Part of a small language model's weights.
Size: 12 layers, width 448, 7 heads of 64, MLP 1792 SwiGLU, 45.9M parameters.
Architecture: RMSNorm before each block, rotary positions.
Training: a variant of Adam for these matrices, 601M tokens, 9176 steps.
MLP neurons of a small language model. Each row is named by its layer, matrix (gate and up: input weights; down: output weights) and neuron, and shows model dimensions 32-159. Each number is 50 + 12 x the weight over its row's rms, rounded and kept within 0 to 99. A neuron's up and down rows have the sign that makes its largest values positive.
After each neuron's rows, "fires on" lists the tokens most often at its 100 highest values on Wikipedia text that the model never trained on.

L7.gate1273:45 61 45 41 52 62 37 63 71 48 52 67 24 35 55 35 59 59 35 64 45 47 66 32 63 45 40 57 51 60 48 61 51 66 54 44 45 51 71 64 15 36 46 17 45 42 49 42 51 53 38 52 63 57 61 59 51 39 61 59 42 60 46 55 34 61 53 49 35 47 65 57 29 51 48 38 52 31 74 57 52 25 61 39 46 52 50 52 33 49 49 31 45 50 40 53 66 42 49 43 44 50 40 61 54 60 39 71 67 51 56 48 48 55 64 57 66 50 55 62 55 34 62 59 63 54 59 36
L7.up1273:50 47 58 49 62 46 40 49 41 50 56 54 32 40 61 47 54 41 69 41 32 60 32 60 39 70 55 55 60 59 63 56 53 35 52 43 40 53 34 48 47 54 64 52 64 46 46 57 63 46 41 33 57 60 45 61 44 41 48 62 54 62 68 41 32 45 57 46 69 36 46 66 52 42 59 52 52 73 63 42 36 48 47 59 69 61 45 51 40 68 55 53 46 73 67 30 46 58 61 54 60 52 37 41 68 59 51 62 42 27 55 55 41 52 40 39 44 34 32 49 60 46 53 35 52 51 54 36
L7.down1273:26 35 42 54 62 55 52 59 65 57 58 57 39 55 52 56 30 59 60 80 71 35 53 40 61 46 40 60 34 58 56 67 50 51 51 54 67 44 55 27 63 61 34 61 54 47 46 46 38 66 48 42 40 64 37 48 47 65 69 70 58 41 60 71 56 55 63 55 27 63 62 58 60 75 46 75 48 30 41 38 39 73 42 36 47 32 78 36 47 57 64 24 42 35 65 57 55 62 49 71 35 31 51 54 61 59 51 48 75 54 61 73 80 45 41 56 62 47 55 35 30 46 60 64 32 61 42 61
fires on: " ", "1", "9", "°", "2", " |"

L9.gate610:39 51 44 63 59 57 55 50 53 62 68 44 47 73 51 47 41 41 61 76 47 45 69 46 51 73 64 52 50 42 35 68 53 51 65 46 55 84 35 41 45 46 58 42 39 54 57 43 57 38 42 50 49 60 51 36 43 50 50 38 59 53 53 49 48 50 38 44 58 59 39 41 58 50 46 35 35 31 50 36 52 50 58 45 72 48 46 72 35 61 34 46 51 70 35 59 55 55 35 34 37 34 40 34 36 49 62 40 57 52 18 80 36 52 62 45 22 55 72 38 55 66 47 34 51 45 45 59
L9.up610:71 23 66 37 44 62 50 51 37 55 63 33 48 44 54 30 63 57 51 69 53 53 70 39 49 47 57 45 51 51 52 45 41 68 55 60 50 69 43 64 45 61 35 49 58 65 61 61 80 52 52 25 71 52 52 60 69 48 32 57 23 44 48 39 45 46 39 72 68 43 40 61 62 76 51 36 74 35 28 30 42 58 30 60 50 63 41 63 29 29 53 58 35 66 28 62 43 44 46 64 51 47 64 39 53 50 57 41 61 52 34 35 49 56 53 23 50 41 46 48 58 49 78 45 50 56 65 46
L9.down610:64 36 53 46 53 62 51 44 40 47 65 56 66 67 57 44 52 44 46 54 52 44 67 58 34 37 55 70 71 44 44 60 68 64 40 55 48 67 49 54 59 48 62 26 40 44 61 48 60 53 53 65 63 38 51 47 65 60 56 44 53 38 44 48 63 52 68 38 48 52 56 51 31 67 47 36 42 50 63 41 45 51 36 35 53 38 44 66 43 61 40 41 37 79 43 59 57 50 49 65 20 33 22 33 55 64 43 23 63 40 43 53 48 50 42 52 23 42 64 49 41 73 52 47 41 46 42 46
fires on: " ", " |", "-", "|"

L9.gate476:44 58 60 43 51 39 51 71 53 67 42 39 53 51 39 48 55 44 54 52 60 54 43 65 60 57 72 40 37 56 22 43 39 62 40 60 59 41 60 24 43 48 81 47 48 61 54 31 60 65 78 46 48 67 66 50 54 71 34 62 45 30 79 48 42 37 45 42 26 45 63 52 34 68 51 38 60 59 41 45 40 60 42 54 68 56 39 54 61 39 63 36 71 46 29 42 50 49 50 54 61 28 45 35 47 60 50 55 42 61 37 52 46 55 60 48 54 59 67 55 60 44 19 48 47 44 56 65
L9.up476:72 26 55 32 46 61 35 49 41 59 44 40 43 60 43 65 39 55 50 60 38 45 44 48 53 52 47 23 53 78 25 23 34 43 58 54 37 43 74 32 72 56 68 51 42 51 42 59 62 41 51 45 47 41 51 50 67 71 42 50 35 47 56 43 25 50 54 48 47 37 49 61 51 60 51 32 32 51 69 65 60 33 27 44 56 41 35 46 47 65 69 21 72 56 66 52 51 58 62 60 58 45 56 47 57 26 33 63 28 52 30 26 33 46 50 40 34 43 75 45 44 40 47 43 34 66 61 60
L9.down476:52 48 63 44 42 55 27 61 49 50 48 58 41 62 64 27 60 33 68 48 69 50 65 56 34 19 38 37 66 40 55 56 56 54 56 48 56 39 43 49 37 55 53 60 47 35 46 49 50 55 60 46 48 40 55 50 44 62 39 64 55 57 56 68 48 59 87 54 48 48 37 45 32 67 65 42 69 41 72 62 38 48 63 42 44 64 51 43 51 43 43 41 56 66 52 54 43 61 49 39 34 39 56 53 46 18 40 51 52 39 49 53 46 46 58 56 59 44 47 49 43 57 58 52 28 67 63 42
fires on: ".", " |", "-", ";", ":"

L8.gate995:43 52 60 53 61 49 44 60 54 37 42 59 42 41 53 58 48 58 31 44 71 44 70 52 46 48 60 51 69 66 38 37 46 42 44 54 54 47 39 38 36 67 70 44 52 57 38 50 62 53 46 43 69 43 49 74 53 28 37 59 18 48 50 64 50 64 37 46 70 49 39 42 50 72 57 45 49 51 30 71 47 31 37 47 59 58 52 74 73 40 48 32 52 42 48 38 55 46 55 61 28 57 82 56 40 35 63 53 60 73 52 55 58 63 40 63 36 73 59 61 62 47 36 71 49 61 41 62
L8.up995:42 55 45 37 60 62 35 53 51 41 53 27 41 65 53 54 49 54 53 67 50 57 44 58 58 54 55 41 45 43 84 66 60 41 55 55 64 75 67 39 54 63 53 54 35 49 47 41 54 39 71 51 59 33 40 59 52 53 63 49 40 36 50 60 47 51 65 37 53 77 52 32 47 53 51 35 56 63 53 44 38 38 41 47 51 71 61 48 44 32 42 77 66 46 62 42 53 69 32 60 42 37 57 42 44 71 77 34 29 60 41 43 31 60 46 55 57 44 42 45 44 60 53 42 54 36 46 59
L8.down995:60 47 41 49 72 59 41 70 47 33 32 61 53 36 58 54 64 37 24 47 66 47 59 44 32 53 44 48 46 55 57 52 54 55 53 45 60 56 49 34 45 19 52 44 77 49 58 39 74 53 57 48 64 57 50 66 49 49 61 49 32 30 48 53 51 39 53 66 68 31 26 37 30 48 38 24 59 38 43 51 49 35 41 71 53 50 60 46 48 63 59 69 54 57 56 51 49 81 37 34 70 47 76 52 43 47 39 40 64 55 73 69 61 49 46 26 61 45 48 69 42 52 50 46 33 38 36 36
fires on: "0", "5", "8", "9", "6", "2"

L7.gate1007:49 70 31 59 61 46 66 41 64 52 51 38 55 47 53 80 43 50 47 49 41 70 43 60 54 54 54 63 61 47 41 55 53 55 53 56 18 52 54 44 70 63 15 52 46 52 55 38 43 47 61 73 42 46 39 58 40 47 55 50 66 58 44 52 46 59 57 60 74 60 75 56 58 47 53 66 45 24 33 35 39 31 49 35 46 56 44 49 54 41 54 58 61 53 51 82 52 47 59 46 44 45 18 38 54 60 28 48 52 44 69 35 46 33 61 46 23 59 60 64 56 43 66 53 52 44 75 36
L7.up1007:50 55 35 55 42 65 37 51 58 27 45 39 53 53 57 32 46 38 61 53 70 65 69 47 68 54 66 57 39 55 48 64 50 64 36 47 49 49 52 31 47 53 49 39 63 49 58 47 63 70 46 54 49 41 40 66 51 48 56 25 65 65 59 47 46 64 49 53 45 44 48 50 41 52 52 47 68 58 47 38 64 57 51 51 45 58 64 37 28 66 49 48 46 37 65 35 43 50 71 66 30 42 61 56 58 70 54 48 30 63 44 58 78 35 57 39 52 53 55 48 75 63 50 55 36 54 68 56
L7.down1007:39 42 61 36 63 49 37 33 48 34 51 36 40 20 57 64 56 55 41 37 40 45 63 58 52 39 48 28 65 61 56 46 54 23 40 54 38 43 41 32 30 55 52 51 35 54 51 62 43 37 63 59 41 48 68 27 59 52 62 64 33 40 54 50 62 51 58 59 41 36 54 67 69 28 50 54 71 59 32 43 44 41 62 51 45 55 62 57 50 53 66 48 47 46 64 49 35 55 64 63 70 55 54 48 45 44 48 52 59 55 46 39 51 52 33 60 34 51 68 37 52 55 45 46 42 52 49 29
fires on: " was", " also", " were"

L8.gate690:38 35 66 52 57 56 39 37 38 45 49 59 49 69 50 50 61 55 39 42 46 40 42 62 71 53 42 35 42 46 48 30 62 41 61 44 51 59 56 48 67 64 57 44 51 50 54 43 61 39 52 55 54 63 60 42 46 54 64 46 38 56 50 43 48 51 27 47 57 73 53 59 55 40 42 52 53 51 59 43 50 45 55 24 79 62 75 55 72 46 47 57 30 49 44 43 50 58 46 32 30 53 64 39 65 44 57 45 43 29 39 53 51 52 39 66 55 29 57 63 45 47 37 22 45 60 68 38
L8.up690:60 66 48 41 50 56 27 58 51 58 39 59 69 39 18 50 50 60 42 26 62 32 59 49 43 56 53 52 51 43 47 47 52 44 36 34 39 41 58 72 56 64 44 49 47 58 43 35 41 40 27 39 57 34 51 59 24 64 84 59 53 64 56 55 41 40 59 61 59 34 40 48 29 22 50 53 57 38 42 51 39 50 52 33 45 64 27 46 53 35 58 41 65 63 78 48 44 46 43 54 67 43 53 51 56 50 47 48 45 76 55 49 48 29 64 53 58 52 51 25 44 48 46 61 49 48 29 29
L8.down690:48 33 38 32 54 66 57 36 59 56 36 37 55 49 33 55 34 35 65 56 51 55 69 41 49 56 54 48 47 65 41 73 45 36 50 54 53 54 46 34 58 57 40 44 62 48 46 68 57 59 38 55 58 53 39 50 40 64 37 55 65 28 50 55 45 51 69 71 34 49 40 46 41 48 41 45 44 26 47 72 50 39 59 46 45 50 52 45 56 50 61 55 60 51 49 44 48 63 62 65 40 60 71 31 39 37 59 47 57 63 27 41 39 42 35 35 54 59 54 49 36 25 63 39 58 38 48 44
fires on: " D", "8", "2", "4", "D", " Ad"

L8.gate263:63 55 56 71 71 72 34 71 66 51 43 61 35 48 60 47 45 48 43 69 66 68 44 54 51 33 42 46 43 53 43 72 31 44 44 58 31 54 49 50 49 39 50 58 43 16 52 58 52 40 44 53 65 54 61 37 54 72 50 65 33 43 66 68 49 44 37 32 34 55 39 33 60 67 51 29 46 48 57 58 33 47 43 54 55 39 47 53 51 41 48 67 71 46 41 66 52 78 43 68 61 24 75 39 50 44 47 33 62 64 67 51 36 54 49 59 45 60 58 47 40 34 36 63 18 41 47 64
L8.up263:60 46 61 62 35 33 41 30 57 49 44 56 60 62 45 47 55 69 78 42 58 75 54 60 55 53 50 56 36 39 52 52 44 39 26 64 61 50 57 52 52 57 50 68 51 59 45 58 53 35 47 62 72 41 69 42 60 54 51 55 42 56 69 50 74 69 58 62 55 70 42 25 60 89 47 44 44 70 31 43 42 23 66 48 53 37 47 37 46 38 47 54 47 26 49 48 26 83 57 48 56 41 59 55 39 52 41 31 71 62 41 54 49 53 49 53 19 57 44 30 40 49 33 43 44 74 77 76
L8.down263:45 40 46 56 54 55 45 47 54 51 30 66 37 45 64 34 52 41 49 37 61 54 56 50 47 51 53 57 54 64 63 65 76 60 81 53 49 61 42 52 56 70 55 28 33 52 64 50 38 50 34 55 34 55 67 42 37 61 30 72 40 12 76 25 28 54 65 35 61 39 69 47 26 37 72 27 50 54 41 54 41 48 46 60 34 45 30 53 46 41 68 62 39 49 46 64 38 56 68 60 57 60 65 45 54 65 46 56 55 64 56 51 47 48 47 54 59 41 50 46 54 58 71 55 52 50 52 48
fires on: " is", " was", "h", "ish"

L9.gate1079:48 55 59 41 36 46 61 48 47 39 30 27 62 45 41 51 54 53 46 54 39 49 42 48 38 37 52 32 18 69 40 49 60 61 36 44 74 57 49 44 49 51 53 51 57 33 34 41 64 65 54 61 60 50 58 52 31 63 44 47 48 65 64 47 58 57 50 53 73 59 50 40 48 65 54 55 56 50 65 32 69 65 53 68 48 42 68 54 39 50 32 18 51 25 45 51 57 55 41 35 42 56 43 51 38 35 45 78 57 63 53 57 12 58 51 58 55 39 54 29 64 53 55 67 51 53 39 54
L9.up1079:43 29 34 51 47 58 62 68 46 56 52 67 22 47 48 52 44 52 49 51 40 30 48 46 40 51 31 46 38 50 59 40 54 54 37 45 60 52 58 47 43 40 59 69 44 55 61 44 53 36 49 38 39 48 49 59 56 43 61 61 45 51 45 32 20 47 31 44 41 38 55 71 52 41 48 43 48 52 46 77 36 43 55 57 56 68 60 53 58 30 48 49 63 78 32 45 60 64 45 41 64 47 44 52 62 50 36 58 41 53 65 59 47 38 78 36 47 52 85 59 58 34 38 38 68 42 42 43
L9.down1079:57 54 66 38 43 49 54 35 54 68 65 50 51 52 33 35 52 56 43 50 74 59 54 65 43 57 54 40 50 46 54 40 51 59 42 67 34 53 53 41 46 24 65 53 54 48 46 57 42 75 76 32 42 45 48 47 54 58 28 57 51 55 57 61 59 56 54 59 44 65 49 32 35 60 43 64 36 36 63 60 66 48 26 50 43 59 40 36 34 53 44 45 71 33 54 75 53 62 59 81 63 60 33 32 43 55 51 71 46 58 49 47 53 45 56 32 45 34 48 33 45 43 56 49 42 59 58 41
fires on: " |\n", ".", "1", " |", "-b", ":"

L9.gate62:58 69 60 48 39 41 66 52 43 47 44 54 34 36 66 43 46 50 56 46 46 53 57 42 35 55 33 39 47 51 44 44 69 58 47 50 58 70 39 58 53 39 78 35 25 40 59 60 44 44 55 65 71 34 70 44 43 39 64 51 54 65 29 53 53 41 34 50 46 61 45 44 61 49 59 54 31 44 49 55 50 45 39 50 51 57 51 66 24 61 51 61 80 61 33 60 54 58 41 58 56 49 18 35 51 52 56 50 44 46 71 76 36 68 48 36 53 36 41 73 59 57 64 46 60 37 50 55
L9.up62:43 38 40 43 39 63 67 60 52 77 58 63 52 56 73 22 50 78 58 58 70 78 41 66 42 39 43 29 56 53 48 27 75 55 56 57 43 61 40 54 42 63 57 32 46 61 40 37 59 49 66 42 66 38 31 47 57 44 34 37 39 39 61 32 49 49 59 67 64 57 65 46 27 44 69 25 43 69 68 43 61 59 32 57 52 30 43 50 41 67 50 22 58 61 60 47 49 41 52 62 33 39 59 57 69 65 62 52 42 25 50 40 53 52 39 24 30 69 57 58 54 74 58 50 41 56 53 45
L9.down62:45 51 54 67 64 58 43 32 79 56 79 63 56 59 31 35 77 44 68 49 56 45 59 41 67 32 32 50 51 67 60 66 41 56 54 41 52 34 60 46 48 43 65 49 45 44 68 63 54 44 51 34 65 65 50 40 57 45 43 50 56 58 81 46 59 41 58 71 56 58 38 30 44 49 52 70 61 24 41 66 65 52 39 31 49 61 58 37 43 39 44 47 51 60 65 54 27 52 42 67 56 44 47 62 44 34 61 57 59 55 57 59 56 43 36 48 48 46 50 46 52 53 60 55 65 39 39 34
fires on: " |\n", "1", " |", "|"

L9.gate88:41 60 44 71 60 55 49 22 34 33 44 72 73 72 49 77 33 53 52 60 60 47 35 35 45 51 39 42 51 40 48 43 48 58 55 42 72 58 30 44 66 51 58 50 61 53 41 64 38 54 44 50 66 73 39 54 59 48 42 28 38 54 49 54 56 53 44 40 59 62 57 60 48 41 47 50 45 36 59 63 34 56 59 37 68 44 51 61 75 45 61 58 19 12 31 59 37 29 59 29 25 45 55 35 59 54 61 39 45 39 51 66 63 78 36 59 64 69 65 79 39 39 54 37 55 49 43 50
L9.up88:55 29 71 65 46 46 66 45 55 53 53 49 54 24 23 49 38 55 35 48 48 64 43 48 63 42 51 47 58 44 54 48 66 68 43 56 52 28 41 49 58 48 47 51 74 32 56 39 49 47 41 49 66 34 40 52 51 27 57 19 66 61 63 39 42 50 57 48 61 58 53 56 59 21 44 34 51 73 51 63 81 49 62 57 51 64 33 54 49 44 67 24 42 53 49 45 54 69 44 46 36 69 60 60 46 45 41 52 28 36 63 60 40 49 47 61 48 51 37 49 58 68 49 48 53 42 41 62
L9.down88:43 38 38 60 78 53 73 59 66 32 39 30 34 35 52 53 48 49 52 37 60 51 60 39 50 43 72 78 33 51 43 74 51 39 44 37 62 61 54 38 54 33 45 53 19 54 50 38 61 56 67 46 66 42 38 49 50 46 54 61 71 54 53 59 43 48 44 32 60 59 38 63 31 45 37 64 43 57 65 32 32 53 45 62 40 78 53 37 25 52 52 48 27 66 67 51 24 26 58 60 80 35 58 51 50 43 50 55 80 44 64 60 36 33 41 50 49 63 42 42 45 60 49 36 45 76 60 61
fires on: "0", " D", "8", " d", "6", "7"

L9.gate403:43 63 72 45 37 50 46 65 44 48 34 38 51 60 52 61 40 35 48 69 35 40 31 54 58 36 48 38 46 51 55 54 50 44 49 55 60 62 54 49 51 34 50 50 31 50 30 43 81 64 73 41 73 39 54 44 72 51 33 67 65 77 48 62 50 38 42 40 35 66 60 53 62 60 37 61 66 40 68 22 54 61 52 45 39 48 73 35 58 61 51 41 53 32 61 44 58 67 48 38 46 44 62 32 52 31 59 35 55 54 53 55 36 42 60 62 38 36 48 41 43 21 55 54 54 75 70 42
L9.up403:45 69 54 42 55 56 61 38 40 33 74 38 43 54 41 46 66 51 30 43 48 42 38 50 26 43 63 43 54 51 45 28 65 50 43 37 47 36 73 59 45 33 40 60 32 42 57 33 62 42 64 43 45 51 67 36 43 45 51 56 62 59 41 49 58 31 63 40 53 67 77 51 42 36 40 30 48 62 46 28 60 40 54 40 51 58 42 39 54 67 54 28 30 39 57 63 44 79 64 63 76 62 37 55 64 54 55 44 50 48 49 42 42 56 58 60 43 59 54 35 70 40 57 58 47 28 42 37
L9.down403:51 44 59 32 47 54 58 35 32 38 50 59 50 51 52 54 74 61 72 55 64 49 37 49 30 63 57 40 57 65 62 53 37 59 45 24 65 37 41 72 93 38 57 59 60 79 59 54 47 69 49 42 33 45 71 51 40 49 37 60 47 53 44 32 53 43 56 31 63 50 52 46 49 55 42 48 43 48 64 60 58 59 43 53 48 41 61 34 29 57 34 49 57 52 34 57 38 61 56 61 34 50 42 57 75 44 62 51 48 44 37 47 43 49 71 57 67 64 25 58 43 38 21 41 77 49 53 61
fires on: ".", "1", " P"

L9.gate972:32 52 37 58 67 31 41 53 41 48 70 43 60 53 47 62 40 42 64 71 72 49 57 50 53 56 50 38 38 57 49 29 81 54 56 41 42 68 49 34 43 37 55 60 49 35 58 40 60 39 73 54 47 42 47 61 63 48 37 23 53 58 64 66 34 44 33 39 39 61 44 41 23 60 48 62 42 64 51 50 59 51 48 65 53 48 59 80 49 46 35 30 64 30 29 37 44 49 64 61 43 22 29 42 43 47 69 58 57 64 57 53 50 31 48 44 50 63 56 50 57 57 64 78 48 47 64 58
L9.up972:13 37 32 31 30 75 54 24 47 35 69 56 56 49 60 47 54 52 57 58 59 35 51 41 53 28 45 55 24 54 51 32 52 59 57 65 36 77 51 55 79 46 17 54 26 49 52 30 52 32 74 55 45 51 36 50 64 42 59 36 58 48 57 55 57 67 57 56 54 43 57 38 35 34 50 64 55 69 62 54 58 29 64 43 75 54 40 66 38 45 56 61 48 53 53 22 49 37 59 77 41 45 50 66 51 41 58 54 43 54 58 30 39 43 49 34 40 48 29 36 42 52 63 49 53 54 49 42
L9.down972:34 62 63 63 54 39 81 43 57 58 52 51 54 53 48 39 72 47 32 67 39 25 47 46 70 49 77 49 42 43 64 56 27 42 53 51 60 44 36 45 57 44 32 52 50 61 56 44 25 49 61 40 41 51 37 52 27 42 51 47 46 40 39 55 54 47 35 47 53 34 50 37 47 71 43 54 47 46 43 41 55 38 62 37 73 54 43 54 49 39 38 48 36 61 49 57 58 46 47 64 39 43 59 43 54 50 51 53 42 40 49 40 16 55 58 37 41 40 60 48 34 45 42 39 57 61 29 44
fires on: "==", " Pro", " was", "|", " |", "==="

L7.gate577:35 55 52 54 60 38 37 55 44 47 50 46 67 68 63 34 55 55 49 49 79 57 30 45 56 62 58 36 57 62 59 44 39 31 48 51 36 72 70 51 62 51 51 60 51 68 45 61 41 57 62 40 41 47 27 47 51 46 25 37 27 41 31 48 51 46 63 54 28 63 34 52 47 56 32 45 55 69 47 50 52 54 55 59 45 43 43 63 58 35 67 67 60 44 35 51 59 24 73 67 69 40 71 53 61 68 52 33 37 67 67 39 65 34 41 38 43 58 43 33 57 36 38 44 55 52 56 60
L7.up577:51 51 66 60 55 68 62 59 60 42 47 47 54 47 65 42 61 70 25 54 52 51 55 31 44 76 47 40 38 34 64 37 55 49 52 75 60 50 68 48 50 53 58 61 36 51 45 33 45 65 75 52 41 47 60 40 58 65 34 49 47 31 56 52 69 48 60 71 54 54 39 40 64 48 48 50 46 52 51 41 72 39 24 45 56 66 54 53 58 51 35 27 52 44 70 36 53 53 33 34 54 53 47 57 65 66 40 58 33 47 52 45 49 44 48 32 39 56 43 51 48 66 52 59 24 40 43 70
L7.down577:34 44 42 22 48 55 57 48 61 39 61 43 46 42 76 54 50 55 70 43 28 45 50 40 50 41 34 42 43 53 52 54 53 44 47 35 53 62 44 34 60 39 74 56 32 56 45 43 59 69 53 59 52 46 45 65 38 54 66 50 49 37 46 46 71 43 58 78 59 46 53 49 72 66 37 60 65 47 45 38 41 45 72 59 31 41 48 55 56 68 38 36 36 62 68 59 40 68 41 62 81 60 15 49 57 53 38 52 63 53 63 67 61 45 58 44 48 19 44 63 46 35 44 41 51 49 66 47
fires on: ",", "5", " River", "ki", "9"

L7.gate447:42 15 50 50 54 39 52 42 52 38 28 54 55 43 57 38 52 45 52 46 39 54 51 50 47 43 39 45 61 52 55 45 62 41 45 57 35 57 54 70 65 64 59 56 60 57 50 66 68 40 50 64 55 68 50 69 49 63 26 47 39 21 42 62 62 44 30 62 26 54 62 39 54 98 58 31 30 68 45 35 48 55 59 48 60 40 52 64 44 61 63 39 66 48 59 42 52 56 58 49 40 56 64 21 52 55 51 37 75 39 60 44 62 42 56 31 38 51 47 24 35 47 54 69 66 30 58 66
L7.up447:71 50 48 43 49 30 44 52 67 47 52 37 56 69 56 43 54 62 54 59 52 58 60 58 61 51 68 53 50 31 55 75 44 49 39 38 32 32 25 42 57 27 23 67 60 61 31 41 52 63 51 55 52 61 68 40 61 74 63 59 73 30 24 41 34 64 42 46 49 57 40 39 43 57 54 63 50 49 46 41 44 54 66 45 55 55 53 35 28 29 69 67 47 40 54 35 31 51 44 45 77 27 57 47 54 38 57 44 67 31 54 45 55 49 49 52 68 40 48 39 40 64 60 48 41 44 48 46
L7.down447:50 49 40 50 75 46 35 47 54 46 50 45 52 45 53 39 44 24 57 40 91 58 35 61 56 49 59 39 43 43 64 74 34 44 32 60 61 43 56 43 44 43 36 30 26 50 68 54 37 65 66 52 61 61 44 27 41 72 53 70 47 35 52 47 57 40 63 44 46 64 63 36 23 54 59 53 27 28 53 50 49 40 41 52 47 48 55 69 54 49 41 50 55 69 71 40 60 70 41 22 63 53 76 41 62 71 51 64 51 64 38 39 43 46 08 55 40 46 57 62 59 37 50 55 37 35 38 55
fires on: " is", " was", "on", "n"

L7.gate1197:64 57 61 54 53 56 69 37 82 47 72 56 36 45 69 61 59 33 64 65 54 68 64 23 48 64 60 46 63 50 35 45 49 49 42 53 45 58 48 38 44 54 52 62 33 35 60 38 60 48 58 55 69 54 56 64 82 56 40 48 59 71 50 53 71 58 40 48 64 50 53 34 48 68 39 38 34 46 41 52 56 56 43 62 41 51 39 55 21 53 51 56 77 52 75 59 41 58 48 48 51 51 51 49 33 45 64 74 58 63 68 45 45 48 46 43 62 40 54 44 53 44 44 61 50 53 49 47
L7.up1197:63 30 54 29 58 69 43 55 66 34 44 28 42 46 53 48 69 43 66 64 69 64 71 67 41 36 59 62 53 53 39 55 52 60 56 62 22 61 64 29 55 47 54 52 43 50 60 45 58 41 59 52 56 60 46 74 69 71 36 59 52 26 55 42 58 52 45 44 30 66 53 64 52 74 58 46 38 31 49 51 61 44 39 57 62 42 70 43 35 58 61 56 43 60 41 63 27 59 53 50 50 50 38 58 38 49 58 46 47 59 56 56 50 45 51 39 51 42 56 47 48 53 52 42 58 52 51 47
L7.down1197:29 29 48 35 48 61 45 64 54 33 47 48 66 57 37 39 48 38 55 41 69 66 67 62 38 55 59 38 60 47 43 47 49 49 65 59 48 67 63 48 70 40 76 43 41 56 61 71 46 32 41 41 69 37 77 58 45 49 28 54 61 42 57 41 30 17 45 64 58 88 58 22 45 49 65 46 31 59 61 69 55 31 34 23 35 47 72 58 44 31 37 50 60 39 47 80 66 54 48 46 41 45 41 71 44 45 57 49 54 60 57 73 63 47 41 62 53 46 50 48 44 31 47 53 46 54 25 49
fires on: "1", " |"

L7.gate1507:53 46 62 56 73 33 43 40 48 40 41 41 47 61 43 54 47 68 64 52 71 65 37 52 55 62 48 58 49 40 35 45 38 53 43 56 55 59 65 46 67 54 39 36 74 63 47 54 54 59 44 54 36 43 58 47 47 46 52 45 37 65 45 62 52 55 58 56 51 32 35 41 49 72 45 62 52 69 69 55 50 42 55 50 58 63 42 58 42 72 64 43 71 41 33 78 55 52 73 49 51 48 42 45 34 36 22 58 58 48 44 46 44 51 30 68 46 50 49 54 38 11 29 53 29 38 54 62
L7.up1507:56 34 67 57 61 48 44 56 61 40 48 57 58 37 47 40 56 45 63 18 38 38 53 54 75 43 41 31 51 42 36 56 46 50 36 65 63 47 45 58 50 67 61 57 41 46 13 48 23 56 50 61 55 55 34 30 68 65 38 58 50 55 57 79 63 60 56 59 41 43 59 65 42 41 48 39 26 38 44 55 37 55 35 48 42 54 64 49 35 35 38 61 47 40 46 41 59 43 41 40 36 60 41 32 62 67 52 49 54 57 74 48 72 51 48 54 50 66 35 64 57 71 35 49 60 57 41 46
L7.down1507:58 40 38 64 32 49 53 38 53 28 57 27 51 61 50 36 54 70 57 93 55 52 52 63 36 42 67 58 39 63 43 45 39 46 51 51 22 64 38 44 45 46 42 54 48 47 62 45 48 52 63 49 27 53 61 57 45 40 49 51 47 68 67 52 56 65 57 46 61 23 44 56 56 44 70 39 43 66 43 59 49 35 64 49 47 65 59 56 47 73 69 52 58 56 40 42 59 58 47 54 64 45 33 49 53 55 50 54 44 46 50 41 60 40 24 71 32 52 32 56 44 36 46 49 38 31 55 58
fires on: ".", "5", "9"

L9.gate166:60 69 76 53 43 57 62 51 45 33 48 47 49 37 42 56 56 52 43 54 41 56 42 62 59 61 56 31 49 47 27 42 53 26 84 44 50 50 72 54 43 61 72 58 59 42 63 53 48 70 52 67 56 45 43 70 54 39 41 64 55 48 45 73 54 51 58 60 21 77 44 34 55 49 56 51 51 99 68 55 40 46 56 39 42 38 51 49 36 59 45 54 53 56 47 57 58 44 64 40 31 42 40 59 33 72 42 57 48 56 67 51 40 44 37 30 54 46 38 67 58 28 46 61 58 54 60 61
L9.up166:37 44 61 39 59 47 39 34 45 47 52 44 45 54 59 38 49 35 45 47 33 51 62 37 52 60 68 32 47 56 33 41 53 30 81 80 54 33 64 61 51 59 67 45 33 30 55 51 55 55 48 57 53 36 54 31 59 38 23 29 69 60 62 51 41 43 59 55 38 51 49 30 24 44 50 47 37 68 61 69 46 49 33 77 51 37 42 44 47 55 43 44 46 49 50 45 56 26 70 68 57 59 22 63 43 63 56 40 47 52 50 54 47 49 48 47 55 65 58 65 43 80 67 55 52 38 36 60
L9.down166:45 47 49 46 28 71 52 46 48 55 33 43 44 60 44 52 59 46 45 51 41 68 65 70 77 56 53 52 54 30 48 74 74 72 46 68 41 65 43 59 58 54 64 51 49 43 73 36 43 43 61 62 47 54 48 55 48 35 39 54 39 55 51 63 49 48 65 51 63 44 60 51 47 59 36 55 62 61 67 50 49 54 59 50 82 39 64 45 42 35 50 68 80 21 67 43 21 51 49 51 63 49 58 60 50 39 46 25 31 43 40 44 57 57 38 56 31 57 53 40 56 39 49 55 26 53 60 60
fires on: "1", "2", ":", " ", "|"